{
  "d_model": 256,
  "n_head": 2,
  "d_mlp": 1024,
  "activation": "tanh_gelu",
  "positions": "learned",
  "attn_scale": 0.0884,
  "bias": "all",
  "tie_embeddings": true,
  "init": "normal",
  "weight_decay": 0.084,
  "grad_clip": 0.5,
  "train_tokens": 316400000
}
MLP neurons of a small language model. Each row is named by its layer, matrix (up: input weights) and neuron, and shows model dimensions 32-159. Each number is 200 + 20 x the weight over its row's rms, rounded and kept within 0 to 999.
After each neuron's rows, "fires on" lists the tokens most often at its 100 highest values on Wikipedia text that the model never trained on.

L2.up984,213,181,196,186,180,223,196,170,174,184,211,213,205,229,235,189,185,189,207,161,219,211,200,211,193,190,178,171,184,201,211,251,190,224,172,224,203,179,196,215,218,216,204,181,166,260,186,213,230,192,196,212,190,213,185,245,223,187,191,198,193,217,192,192,174,214,191,189,186,191,195,207,217,183,220,212,186,178,202,188,181,210,216,217,188,189,180,199,203,195,151,176,223,164,171,182,233,186,194,185,195,201,209,211,182,204,196,234,215,206,206,176,228,226,208,221,209,174,175,182,174,215,229,225,169,150,150,212
fires on: "b", "u", "d", " a", "vol"

L2.up650,195,206,180,187,208,197,196,165,183,210,182,187,182,223,237,210,233,204,216,217,250,222,148,177,200,226,200,211,187,176,254,221,219,235,201,186,208,207,217,212,171,214,202,174,160,190,186,216,186,216,185,180,203,201,209,169,206,201,192,186,176,207,209,238,206,191,207,164,191,179,215,238,200,216,205,216,191,236,198,167,218,167,215,198,182,212,185,189,153,203,224,179,188,199,217,162,195,191,205,198,189,179,188,208,199,200,226,235,236,171,193,199,240,181,166,186,192,248,178,207,186,189,176,220,221,187,216,189
fires on: ":", "um", "ation", "on", "it", "tor"

L4.up750,193,211,188,193,230,209,229,222,176,224,209,212,212,178,210,207,193,189,188,180,228,213,189,204,172,189,193,204,199,239,201,196,191,218,218,189,228,210,172,184,225,165,219,177,206,203,212,195,182,149,167,202,205,211,180,192,205,201,162,189,195,202,206,188,221,159,216,184,224,225,213,209,204,180,209,216,186,229,182,209,245,209,205,150,189,191,193,197,194,236,215,192,232,223,226,183,214,180,185,213,191,207,206,181,200,226,157,166,213,185,219,174,193,206,186,203,159,205,187,195,214,191,216,204,186,229,207,195
fires on: "re", "v", "ance", "und", "and", "r"

L12.up548,220,219,189,198,186,218,212,214,215,251,198,178,204,219,244,191,201,195,208,170,211,187,187,201,170,170,200,211,209,190,180,207,205,219,174,212,200,192,206,213,211,217,199,216,220,201,177,200,206,215,205,186,204,192,197,195,195,168,170,209,210,210,222,179,212,181,225,176,201,163,206,202,217,167,185,207,196,216,206,224,207,193,207,210,240,233,161,206,193,215,230,200,214,198,204,210,164,204,157,189,173,228,187,186,197,244,172,195,234,211,215,189,189,227,198,207,222,199,233,224,205,203,164,237,209,186,188,213
fires on: " ", " |", "re", " per"

L4.up390,216,205,209,196,205,189,225,172,217,228,228,159,227,203,230,199,189,165,237,195,193,199,244,260,196,202,227,205,189,182,204,191,219,228,227,202,178,174,210,189,226,219,205,196,220,188,175,196,196,218,200,181,228,221,195,223,210,183,181,196,194,234,202,184,202,183,192,227,188,205,211,196,187,207,192,201,213,172,191,229,156,217,178,193,193,227,206,193,187,196,205,177,234,204,159,219,257,187,219,234,173,191,169,163,157,203,198,203,213,189,191,190,197,219,175,224,213,225,226,183,175,184,208,168,220,183,203,160
fires on: "ing", "de", "cc", " (", "in"

L12.up644,220,187,218,250,204,198,193,211,171,145,204,212,211,237,218,180,170,198,215,193,249,201,200,170,176,203,187,192,202,192,222,224,190,195,212,177,240,189,188,208,154,205,231,196,215,189,195,232,181,198,234,211,196,194,192,228,180,225,167,192,181,200,223,214,227,158,180,196,185,202,189,189,165,186,209,215,186,196,192,189,198,193,155,194,219,191,174,201,194,182,206,172,178,205,183,204,181,194,171,193,230,218,178,241,198,202,213,186,253,237,188,191,189,225,216,206,195,215,205,219,205,189,188,219,186,197,223,189
fires on: " Jo", "jo", "at", "am", "pt", "ad"

L3.up977,204,206,224,191,156,186,161,207,217,182,199,167,194,173,211,210,150,233,179,200,208,225,196,229,222,198,202,173,172,209,213,227,182,198,195,207,202,192,197,150,213,190,175,199,173,213,186,184,194,198,226,207,235,171,226,190,204,220,209,217,196,197,173,177,225,207,192,210,173,217,210,222,200,228,210,179,209,157,205,200,215,238,216,208,169,220,213,212,200,212,221,189,211,185,191,187,208,180,193,184,199,211,199,250,187,217,204,189,176,213,232,193,164,170,207,208,193,212,203,181,208,229,167,215,183,176,180,198
fires on: "o", "mp", "ter", "equ", "tern", "od"

L10.up263,202,198,211,229,197,216,201,166,211,220,184,183,194,214,208,226,203,186,159,217,204,233,192,206,171,193,209,191,200,202,167,212,195,208,203,191,165,195,192,216,193,175,241,193,212,178,201,221,190,209,215,187,210,179,177,234,208,163,207,213,223,192,196,200,176,197,199,173,211,161,160,206,197,192,188,199,190,200,217,186,228,207,234,176,200,222,185,199,218,192,198,200,227,195,247,221,201,197,202,204,204,213,196,197,205,211,182,238,245,201,224,172,218,170,205,197,234,179,220,177,190,178,233,217,197,184,232,207
fires on: " The", " c", " In", " the", " A"

L12.up707,196,181,214,222,225,204,195,194,219,214,223,204,208,221,204,204,212,181,212,201,211,179,183,242,199,215,236,257,232,172,221,183,193,220,183,190,180,196,179,200,190,183,223,214,178,168,222,177,213,208,216,178,208,194,194,203,214,205,192,208,180,260,228,198,196,187,226,179,195,188,192,189,207,177,159,183,174,198,191,231,245,208,217,208,222,235,163,196,185,191,183,182,225,217,174,215,197,190,176,169,199,199,226,207,208,239,179,191,237,204,173,179,192,205,227,210,225,187,191,220,230,187,172,200,192,219,211,209
fires on: "\n", " "

L12.up302,197,231,188,203,208,223,230,172,177,161,182,197,213,207,198,155,187,201,193,187,229,223,208,178,218,226,194,145,202,182,197,226,192,209,200,212,197,210,200,204,190,194,194,187,177,246,209,209,207,232,211,168,243,204,198,219,181,201,199,195,201,196,194,181,182,189,199,227,220,244,189,212,194,193,185,189,219,224,221,197,194,213,206,200,199,204,180,156,224,183,198,212,217,193,216,222,215,196,172,202,218,222,235,216,168,214,212,196,234,173,168,144,171,220,229,204,228,170,203,178,185,206,226,207,179,237,192,244
fires on: " the", "ol", " in", " P", " |", "ed"

L8.up248,187,201,207,202,202,183,189,205,181,188,182,163,185,203,212,208,166,185,213,193,208,167,224,232,201,229,211,211,183,257,215,191,251,201,142,165,185,209,197,178,202,221,223,176,204,211,168,148,213,200,210,213,194,203,215,175,198,185,225,178,167,192,194,192,233,246,201,201,213,201,234,188,205,230,197,201,187,193,209,178,189,203,182,184,165,187,191,221,199,195,224,181,207,208,210,194,197,182,162,194,182,183,156,193,183,203,214,215,237,202,173,225,216,203,206,199,218,180,203,191,187,208,189,227,243,186,193,216
fires on: "d", "ad", "port", "am", "st", " into"

L10.up938,206,221,200,203,179,189,216,209,230,200,196,201,191,212,194,183,214,189,183,173,191,205,224,195,124,210,161,203,167,184,171,199,191,134,184,192,190,189,170,195,199,221,182,230,211,188,213,220,185,199,212,223,199,192,188,184,215,197,185,192,206,213,222,185,193,190,186,229,191,193,220,178,209,192,213,207,162,189,207,184,166,196,187,192,190,184,169,201,205,191,175,185,217,190,214,204,200,175,191,236,184,221,261,206,204,159,193,194,192,182,186,184,269,208,168,216,218,216,159,181,216,202,195,201,217,208,213,223
fires on: "B", " the", "er", "u", " main", " major"

L2.up358,181,198,207,212,177,205,223,161,219,211,205,196,179,210,220,195,171,198,234,198,188,226,181,181,186,196,207,217,196,211,182,178,204,214,166,216,167,223,208,227,209,192,135,218,208,224,219,189,216,183,206,214,213,172,226,209,180,212,185,193,195,215,206,198,198,177,184,223,168,163,209,190,205,195,201,183,183,177,206,196,209,202,192,232,196,213,189,167,192,198,216,220,205,209,184,204,216,178,208,193,237,233,167,219,154,177,203,198,213,193,194,164,201,201,186,197,232,210,205,186,193,194,228,226,193,202,251,199
fires on: "st", "po", " pre", " most", " more", " only"

L8.up601,206,161,211,199,189,190,191,237,152,203,208,222,177,163,204,214,220,227,166,200,212,177,194,190,188,189,199,227,212,170,192,212,215,192,206,207,185,211,199,210,207,198,181,194,188,189,245,190,224,174,200,204,177,224,196,249,213,212,204,215,218,186,190,217,177,181,175,200,220,199,212,213,204,193,208,212,182,261,198,180,169,167,182,198,217,185,182,167,232,170,215,192,210,180,187,230,219,226,188,202,195,255,213,221,200,203,170,205,218,180,218,217,224,170,186,195,192,214,187,184,207,244,233,199,211,161,190,220
fires on: "\n", " the", ",", " of"

L8.up618,213,198,189,215,172,213,239,185,250,223,253,210,189,203,180,205,213,206,201,192,227,182,214,218,174,171,199,193,211,223,196,199,200,221,215,192,175,253,175,190,198,205,223,195,198,193,186,220,185,209,218,197,213,225,200,233,222,210,173,198,185,202,212,215,201,194,206,208,198,204,192,235,203,179,219,201,194,173,212,178,192,232,193,207,184,193,175,162,179,209,168,180,197,195,219,164,252,206,175,194,194,215,206,207,191,214,189,210,214,188,225,171,219,253,209,206,203,170,164,166,198,183,226,194,184,160,197,189
fires on: " the", " Island", " a"

L3.up144,228,199,216,243,237,204,216,173,178,204,217,199,202,213,195,224,181,229,222,225,199,182,185,186,205,236,178,221,194,232,229,191,177,213,200,209,191,215,209,230,207,198,207,182,191,188,175,193,210,207,199,197,203,227,169,206,202,211,205,210,191,235,219,229,209,191,166,203,207,183,201,215,207,188,184,163,214,179,172,222,209,181,202,170,202,208,200,236,169,233,215,196,191,216,167,193,192,191,236,169,214,201,163,207,197,197,200,222,206,198,215,204,229,230,179,193,199,205,210,189,190,177,235,180,233,149,229,189
fires on: " An", " an", "ag", "tro", "ir", "ap"

L2.up62,184,198,192,196,180,194,199,169,173,215,213,211,177,203,218,244,182,180,228,200,217,198,206,191,184,228,190,183,189,206,228,183,225,210,228,210,219,230,209,244,205,164,193,227,190,169,212,166,194,220,180,184,215,205,192,182,202,166,222,187,251,202,207,221,208,218,217,224,229,208,182,195,175,196,164,191,167,215,215,181,197,188,218,199,181,225,225,199,185,238,194,258,209,237,215,203,207,225,161,204,183,213,185,230,209,183,208,190,233,199,169,195,209,191,149,220,210,192,219,172,202,236,205,208,195,216,183,190
fires on: "mm", " list", " number", " List", " tr", "rt"

L12.up983,217,225,169,195,180,217,216,171,196,198,193,190,195,211,217,192,214,211,222,203,197,234,203,193,194,197,220,243,171,174,211,177,173,183,180,195,159,171,196,231,190,224,149,194,192,145,204,220,160,204,209,179,185,197,197,225,217,228,206,214,202,216,202,223,210,210,217,203,203,198,202,205,192,196,173,191,175,178,209,184,177,202,221,208,188,210,200,209,224,255,187,183,211,206,200,188,210,222,215,182,197,170,190,168,208,168,211,149,216,208,185,193,200,218,206,191,225,245,203,181,199,195,219,222,211,187,201,161
fires on: "\n", " ", " \"", ","

L12.up170,205,193,166,220,219,180,204,207,186,218,172,219,127,214,235,202,218,223,191,194,184,219,169,201,156,212,186,196,185,195,191,173,215,213,175,199,202,209,230,208,199,196,207,195,183,175,190,197,196,207,191,209,180,206,186,203,239,196,195,206,202,171,222,208,204,194,169,167,172,216,199,202,221,186,209,177,200,185,211,200,181,166,242,216,164,181,227,226,178,192,243,209,168,195,218,165,203,183,185,216,202,193,186,190,201,176,243,193,231,191,195,216,221,196,193,196,188,225,169,228,172,205,201,195,220,200,204,217
fires on: ":", "|", "-", "ce", ",", "c"

L5.up201,199,185,169,177,161,231,167,175,191,231,222,186,212,222,223,214,227,220,214,213,216,182,166,190,184,218,217,171,218,182,182,188,211,159,214,218,191,197,194,229,213,189,187,190,202,202,216,204,224,230,204,212,202,173,212,204,236,151,194,201,205,215,166,187,196,186,205,223,209,194,227,206,211,190,234,195,174,201,204,224,166,222,174,194,197,211,196,213,208,220,176,181,196,188,188,220,213,185,160,191,198,210,208,217,179,198,230,225,191,203,196,182,175,224,169,225,165,190,174,223,215,206,217,210,215,174,235,236
fires on: " d", "ec", " found", "th", "d", "ult"

L4.up361,205,176,181,200,176,200,214,231,193,185,199,195,196,202,202,189,214,205,190,206,198,211,232,205,182,213,199,204,187,225,197,225,197,205,198,199,197,206,179,153,204,183,207,188,172,208,212,203,200,228,233,212,224,188,213,190,184,217,255,213,214,184,236,230,208,212,204,193,174,216,207,188,188,213,244,184,249,198,215,214,198,212,171,202,213,205,193,176,183,207,182,195,174,201,198,196,213,222,232,202,236,184,189,178,209,200,196,208,212,200,232,152,162,193,193,184,202,173,163,195,222,218,191,233,198,255,190,215
fires on: "-", " |", "94", "c", " than", ";"

L3.up726,202,208,226,219,194,191,178,233,195,207,175,174,191,201,208,235,202,187,184,213,213,194,198,243,185,229,204,198,205,214,222,234,234,191,188,218,233,155,198,208,192,200,200,171,181,231,185,187,182,203,225,237,171,233,234,199,249,184,225,189,219,178,207,214,200,215,196,199,201,213,212,211,231,211,180,170,192,190,210,160,219,221,224,167,207,231,178,187,201,247,197,195,212,180,181,176,193,187,192,156,163,203,180,169,169,191,194,203,203,187,218,196,233,204,189,194,174,221,190,197,214,216,204,197,216,190,223,189
fires on: "n", "et", "p", "d", "and", "st"

L12.up154,210,239,203,202,236,232,220,228,197,164,191,203,218,216,194,162,201,191,181,170,172,220,199,176,201,190,200,199,197,182,200,231,204,199,171,211,202,200,202,215,180,214,178,227,185,201,188,194,221,196,205,193,222,200,202,196,203,206,141,180,182,196,226,226,177,192,194,225,204,190,171,185,231,198,216,227,197,205,183,126,207,187,215,196,201,197,197,199,210,193,182,214,197,235,172,180,192,172,157,186,215,231,237,185,209,217,200,205,192,200,189,200,208,212,194,199,183,203,207,168,188,201,182,184,190,253,189,192
fires on: " in", " a", " to", " the", " of", "b"

L2.up262,170,191,162,193,226,225,188,199,196,211,161,202,213,222,226,223,192,209,215,236,182,169,202,190,198,204,222,185,198,209,174,211,222,211,200,196,215,205,206,185,201,202,165,183,183,205,226,215,178,192,205,163,168,196,200,187,177,176,189,185,189,190,214,209,204,170,185,197,195,172,208,190,232,226,188,228,221,216,215,181,185,201,202,210,190,188,219,179,220,180,220,216,177,209,214,204,227,203,213,218,191,197,182,236,229,212,249,217,215,203,196,206,200,145,175,213,214,219,194,183,235,186,199,233,199,199,227,174
fires on: ":", "n", "ion", "pt", "ation", " to"

L3.up449,215,217,204,208,181,210,206,215,240,218,199,201,158,200,164,201,207,205,187,220,233,207,168,170,204,218,213,198,204,167,177,223,234,247,149,195,214,189,205,184,189,221,226,230,171,212,207,211,207,171,195,200,208,181,202,230,246,221,174,211,177,194,203,190,177,211,173,186,199,193,234,215,190,221,193,190,234,204,205,189,189,199,189,213,202,205,230,183,208,210,198,197,247,204,222,212,167,192,208,174,180,201,219,186,216,191,194,181,174,206,238,213,158,159,155,189,203,215,211,194,175,200,157,234,211,215,200,193
fires on: "e", " Party", " life", "text", " Film"

L12.up327,193,188,214,206,189,218,206,189,219,205,184,211,189,196,214,154,212,178,195,193,206,192,201,235,235,208,209,235,196,192,194,223,198,239,176,169,175,197,196,189,196,183,212,214,186,179,220,191,216,214,225,195,222,216,218,206,188,198,231,187,214,209,191,174,190,167,180,159,216,187,216,197,229,226,174,211,175,213,160,218,204,171,187,217,205,191,210,236,202,205,181,189,209,184,198,184,198,201,198,243,236,205,219,164,231,173,188,171,213,203,185,196,232,197,209,206,222,208,150,234,191,208,165,202,176,180,212,218
fires on: " "

L5.up777,188,206,222,210,210,225,220,145,196,179,197,186,204,206,245,180,183,198,167,198,198,250,179,195,183,213,174,172,208,197,161,191,190,198,252,178,193,175,149,184,201,197,183,208,233,230,211,234,209,196,169,177,200,222,194,197,210,217,203,197,191,234,198,216,200,220,214,196,190,199,215,212,203,211,201,233,189,177,201,244,156,202,215,185,197,224,218,153,213,226,177,240,183,177,199,209,196,183,213,168,252,163,244,192,213,210,188,222,217,210,157,189,195,201,185,190,169,238,186,196,195,215,205,210,179,213,198,209
fires on: "re", "on", "gu", "es", "time"

L8.up300,159,185,177,216,200,198,195,200,205,209,165,226,192,218,179,200,199,188,163,192,213,229,163,196,201,183,177,181,203,187,190,200,213,228,198,179,184,230,167,225,191,242,192,185,191,169,185,210,209,173,214,221,211,249,189,187,197,208,217,191,178,195,200,197,176,221,200,185,196,184,194,223,214,176,222,205,241,170,189,177,212,196,232,183,227,218,211,222,210,203,213,195,185,220,169,196,206,200,210,162,150,209,222,218,199,238,195,174,216,206,203,186,215,222,185,175,184,202,213,193,184,171,216,186,211,176,205,204
fires on: "d", "an", "re", "ra", "s", "er"

L12.up275,213,184,187,192,194,176,184,198,156,186,211,234,164,224,244,197,200,201,172,205,180,225,185,221,198,221,159,200,194,210,157,197,207,220,193,208,220,210,189,199,199,229,215,193,177,183,201,209,214,196,194,181,178,205,178,200,210,220,211,171,210,195,185,252,203,220,177,184,203,151,182,198,222,219,194,179,211,183,192,233,206,194,224,213,236,191,230,189,219,200,230,214,197,212,219,195,190,195,177,169,192,210,197,203,191,235,205,212,226,205,193,228,201,168,215,191,213,207,219,183,219,190,175,177,261,237,201,216
fires on: ":", " in", "|", " |", " ex"

L10.up799,199,204,218,218,221,204,204,215,213,218,221,184,200,197,206,212,211,172,173,195,206,178,188,201,195,198,224,180,233,225,176,236,202,226,195,173,197,189,196,199,205,189,185,218,219,185,208,201,176,211,205,199,196,226,193,172,239,237,177,212,215,197,197,191,187,227,203,185,223,188,179,232,211,177,204,202,191,220,193,149,192,212,215,206,162,209,182,186,251,197,210,180,233,221,186,205,208,184,166,183,220,219,204,234,221,202,222,218,191,214,218,187,212,211,166,187,221,192,168,167,183,203,207,166,194,145,181,180
fires on: " ", "s", " the", " in", " and"

L2.up402,188,167,206,185,172,213,189,230,170,183,217,210,203,207,223,211,217,178,186,166,226,200,229,225,187,226,180,196,217,179,198,170,234,164,218,193,199,192,202,207,213,214,217,208,206,200,220,208,189,206,203,222,199,160,173,212,207,191,192,242,207,214,180,231,172,208,196,176,223,182,211,201,204,231,231,191,206,194,172,214,226,233,191,173,222,216,170,206,190,196,200,191,206,162,211,198,235,178,177,210,222,188,176,181,190,211,244,208,183,196,212,171,196,213,212,209,206,205,197,221,204,199,201,199,199,176,199,203
fires on: " d", " D", "u"

L8.up84,213,224,195,202,235,209,191,209,177,192,159,191,236,219,207,218,179,203,150,212,214,201,218,178,200,200,198,216,190,188,202,228,141,152,172,190,212,187,209,217,233,177,222,189,207,181,198,195,178,191,228,165,200,188,213,175,182,152,225,205,226,210,158,197,191,224,196,190,188,212,188,224,212,217,196,221,176,169,242,200,215,216,216,178,210,196,231,180,186,193,238,187,219,213,225,244,212,187,175,230,202,215,187,195,189,210,191,221,211,214,193,165,207,214,203,185,198,145,198,194,147,229,219,237,192,188,196,218
fires on: " in", " In"

L10.up387,211,203,222,188,189,161,220,187,183,205,179,195,209,195,216,194,191,201,192,198,199,212,196,200,214,173,227,228,231,243,182,150,203,169,192,224,197,184,196,203,207,185,205,170,187,164,197,222,217,216,222,240,164,199,197,155,205,243,185,219,183,184,213,215,192,204,209,196,195,207,167,194,202,195,149,198,186,168,189,167,190,248,221,185,156,212,255,178,195,220,218,195,197,183,191,203,210,211,209,208,217,167,191,173,192,178,189,158,203,198,191,205,193,230,186,202,213,223,198,187,246,212,214,201,156,165,203,191
fires on: " "

L10.up751,173,207,214,199,215,223,170,190,218,218,169,200,185,203,175,207,186,174,181,196,210,198,196,201,214,208,218,185,221,206,202,200,193,209,169,173,212,171,209,231,202,181,166,216,187,208,208,232,243,202,235,200,231,201,207,173,194,207,232,202,226,202,207,191,235,216,202,144,187,177,185,229,185,220,192,207,212,185,173,170,217,197,211,189,214,192,256,188,225,213,195,204,208,178,200,238,179,188,217,172,186,191,200,162,185,207,178,194,217,223,202,213,220,209,169,221,187,232,189,186,189,168,203,194,201,198,204,215
fires on: "er", "re", "-", "\n", "gue", "ie"

L5.up660,226,183,210,217,233,184,187,207,230,186,203,230,200,219,193,214,219,226,150,195,211,201,154,181,185,169,210,181,191,230,215,186,208,167,190,203,206,209,205,194,230,196,175,185,171,175,161,180,191,227,238,202,196,209,190,171,190,198,217,169,197,186,192,216,209,211,199,198,174,214,163,236,168,232,201,185,224,201,204,206,191,165,205,230,211,207,228,198,162,188,206,172,211,223,198,188,202,158,169,204,177,224,200,171,175,234,190,228,206,200,183,179,216,191,185,203,173,193,209,197,214,201,203,224,195,192,190,234
fires on: "on", "en", " in", "el", "ed"

L3.up68,164,240,197,211,234,218,214,178,210,208,146,209,209,205,214,198,186,180,180,220,199,194,183,235,180,157,203,181,164,234,154,186,229,203,184,190,227,215,227,198,200,194,173,209,188,201,208,190,236,235,218,181,228,195,205,182,171,185,212,214,202,215,158,162,171,182,192,197,169,165,172,194,209,200,190,200,197,172,249,170,235,217,206,180,203,211,214,213,176,206,203,218,214,189,210,210,175,186,170,194,209,192,200,191,207,205,206,204,236,167,205,162,241,209,191,228,195,202,221,220,186,223,194,211,192,214,202,201
fires on: " In", " in", " Su"

L8.up406,225,164,183,198,181,216,186,193,192,179,190,204,212,166,216,211,195,180,182,192,244,206,203,244,200,187,163,204,171,197,173,175,208,221,198,188,206,224,193,182,183,250,170,191,167,213,208,194,221,191,232,182,197,195,216,215,228,226,212,193,225,211,203,196,142,209,224,209,193,186,206,223,201,163,222,192,196,178,232,192,206,220,225,212,188,172,250,217,218,220,234,196,204,198,207,210,191,235,197,158,214,221,191,189,191,235,186,187,188,211,186,215,222,218,199,225,194,232,219,188,156,193,202,192,234,210,217,191
fires on: ")", "er", "ul", "re", " ("

L9.up60,184,196,227,220,197,195,183,181,197,211,190,225,177,212,210,192,204,205,174,203,209,200,189,183,213,186,185,202,197,219,256,176,203,200,177,182,220,223,235,215,209,235,191,178,205,232,192,199,212,203,195,178,213,234,164,231,192,222,206,165,201,213,228,233,162,198,174,206,174,180,203,205,180,196,209,207,172,167,156,185,205,200,198,226,192,210,212,194,166,226,184,223,209,220,166,243,218,180,203,196,235,184,152,200,235,211,199,222,197,216,220,190,190,212,178,238,216,187,190,196,205,193,216,231,225,164,230,190
fires on: " an", " An"

L8.up816,190,203,200,171,211,177,222,200,187,203,193,212,156,210,241,188,147,191,219,196,192,221,210,162,210,212,179,206,194,183,202,200,174,197,222,179,155,194,211,219,187,212,218,222,215,184,245,228,240,196,179,183,214,200,201,191,209,191,182,193,173,191,179,181,175,173,231,179,213,208,191,253,213,199,199,263,214,191,223,200,199,198,211,211,226,201,157,192,208,189,225,219,210,180,189,196,206,182,183,214,185,212,218,208,210,219,214,230,214,221,231,222,205,210,217,194,188,274,179,207,180,196,206,215,190,202,161,169
fires on: "\n", "ed", "g", ".", "aged", " it"

L4.up517,204,231,223,208,211,181,202,187,224,192,204,152,203,207,196,181,201,196,193,164,230,203,211,238,196,193,198,249,198,206,202,216,203,170,243,217,186,192,202,222,177,184,196,242,171,205,219,186,181,195,197,212,211,212,208,212,187,172,190,187,199,203,185,216,186,204,218,201,245,192,200,170,209,187,183,200,181,209,191,188,193,197,204,194,203,249,194,187,179,212,189,185,165,210,218,224,216,204,156,224,187,216,204,198,198,207,224,210,188,156,192,168,208,192,135,220,221,205,196,200,204,219,188,182,185,202,182,237
fires on: "li", "mm", "mb", "und", " list"

L12.up684,186,177,205,203,188,179,170,209,200,186,199,192,191,204,190,171,225,191,178,202,236,220,195,216,189,200,159,243,224,194,171,234,190,201,217,167,193,234,175,200,173,181,171,191,211,189,167,210,213,201,220,178,193,225,172,216,226,217,196,212,195,207,179,236,183,190,204,217,186,190,162,186,171,198,181,198,215,202,223,163,239,203,218,168,227,205,207,191,204,208,214,180,182,199,180,175,180,238,217,223,199,186,163,216,218,236,238,195,171,230,229,199,201,176,169,197,177,220,205,201,209,189,218,183,217,205,174,239
fires on: "en", "an", "a", " I", " II", "er"

L4.up332,220,191,196,198,187,205,202,205,182,200,164,188,202,190,195,218,200,221,213,198,184,200,215,175,219,196,228,207,180,215,231,183,199,217,172,202,232,203,210,206,165,180,213,185,223,203,241,232,187,203,206,205,229,211,234,180,213,233,205,166,220,219,184,211,212,160,219,235,195,214,192,255,220,177,237,166,191,215,230,191,202,211,217,207,176,242,202,213,172,216,194,224,193,203,197,157,190,218,208,192,204,227,220,251,195,211,193,217,226,210,235,207,185,142,201,212,206,227,201,205,172,229,203,212,201,174,197,203
fires on: "b", "B", "o", "me", "mp", "equ"

L10.up996,222,202,242,205,208,230,209,189,218,227,206,197,227,231,192,209,223,177,236,202,208,196,205,181,207,164,201,193,224,169,220,195,172,179,189,174,174,123,206,192,201,186,215,175,200,189,203,198,201,219,215,179,211,163,207,199,208,204,203,190,201,177,195,185,208,181,219,174,192,176,201,203,240,196,174,192,186,192,172,221,241,231,200,180,193,197,205,170,238,221,192,168,220,190,206,167,212,195,183,225,194,194,192,184,219,226,202,209,209,206,187,181,198,216,199,205,208,220,199,191,199,166,196,204,201,182,207,195
fires on: " "

L10.up183,179,185,242,208,206,214,210,185,201,195,226,202,191,217,149,190,163,187,224,215,202,194,200,200,207,213,198,224,204,177,193,203,183,163,170,212,204,200,176,225,192,214,211,163,230,195,185,167,199,240,221,244,219,197,200,216,169,202,202,177,206,218,184,209,170,188,226,210,222,164,190,196,196,174,209,205,164,200,165,186,224,209,190,164,201,224,158,187,174,192,179,202,239,191,198,219,185,198,190,167,195,192,207,152,195,212,217,180,184,192,199,174,230,209,194,193,196,177,177,209,208,218,196,207,232,204,179,184
fires on: " ", " (", " |", " st", "n", "ist"

L12.up100,205,178,186,193,200,209,206,204,204,214,219,203,165,181,196,172,207,203,212,218,205,176,190,235,212,205,180,200,204,174,185,203,204,205,166,203,181,225,205,195,180,208,182,207,184,207,196,195,226,214,216,225,205,216,236,237,196,181,215,197,175,180,179,200,193,221,181,177,208,195,186,213,212,212,182,228,189,181,183,193,177,149,173,208,198,154,194,220,183,192,175,202,204,199,179,205,204,173,167,197,187,199,222,197,189,165,180,223,203,207,224,183,215,177,191,188,209,180,214,188,205,216,223,192,242,196,194,229
fires on: "ed", "'", " of", "ish", ",", " found"

L2.up89,242,187,180,207,194,195,230,212,229,180,223,209,210,178,222,193,196,190,187,202,218,233,220,198,160,236,210,194,167,145,176,196,226,200,179,178,151,175,191,204,202,196,195,221,214,217,203,173,178,205,197,203,173,213,219,236,216,233,210,207,203,201,205,184,229,190,197,214,202,184,178,208,194,199,225,219,168,192,200,199,193,213,190,205,171,214,197,197,194,212,227,198,234,226,199,218,231,210,191,214,185,193,172,182,215,165,191,186,177,161,231,200,196,172,196,205,210,227,197,215,215,188,209,204,196,204,217,185
fires on: "de", "ment", "ton", "s", "ing"

L12.up748,225,208,225,221,244,175,202,243,180,195,193,174,216,201,154,172,178,155,178,199,231,224,213,220,206,184,208,215,205,205,226,222,192,178,194,211,186,177,206,167,220,177,184,188,171,197,177,190,185,214,200,223,227,204,204,195,204,216,206,178,206,205,192,195,216,232,188,189,192,202,208,189,207,186,215,186,218,167,220,184,197,186,175,197,234,195,228,200,206,204,198,167,182,211,207,193,149,234,203,213,226,202,189,212,228,220,185,179,194,182,189,152,203,222,162,180,191,205,207,209,225,167,160,215,230,201,208,211
fires on: " ", "d", "an", " do", "-", "c"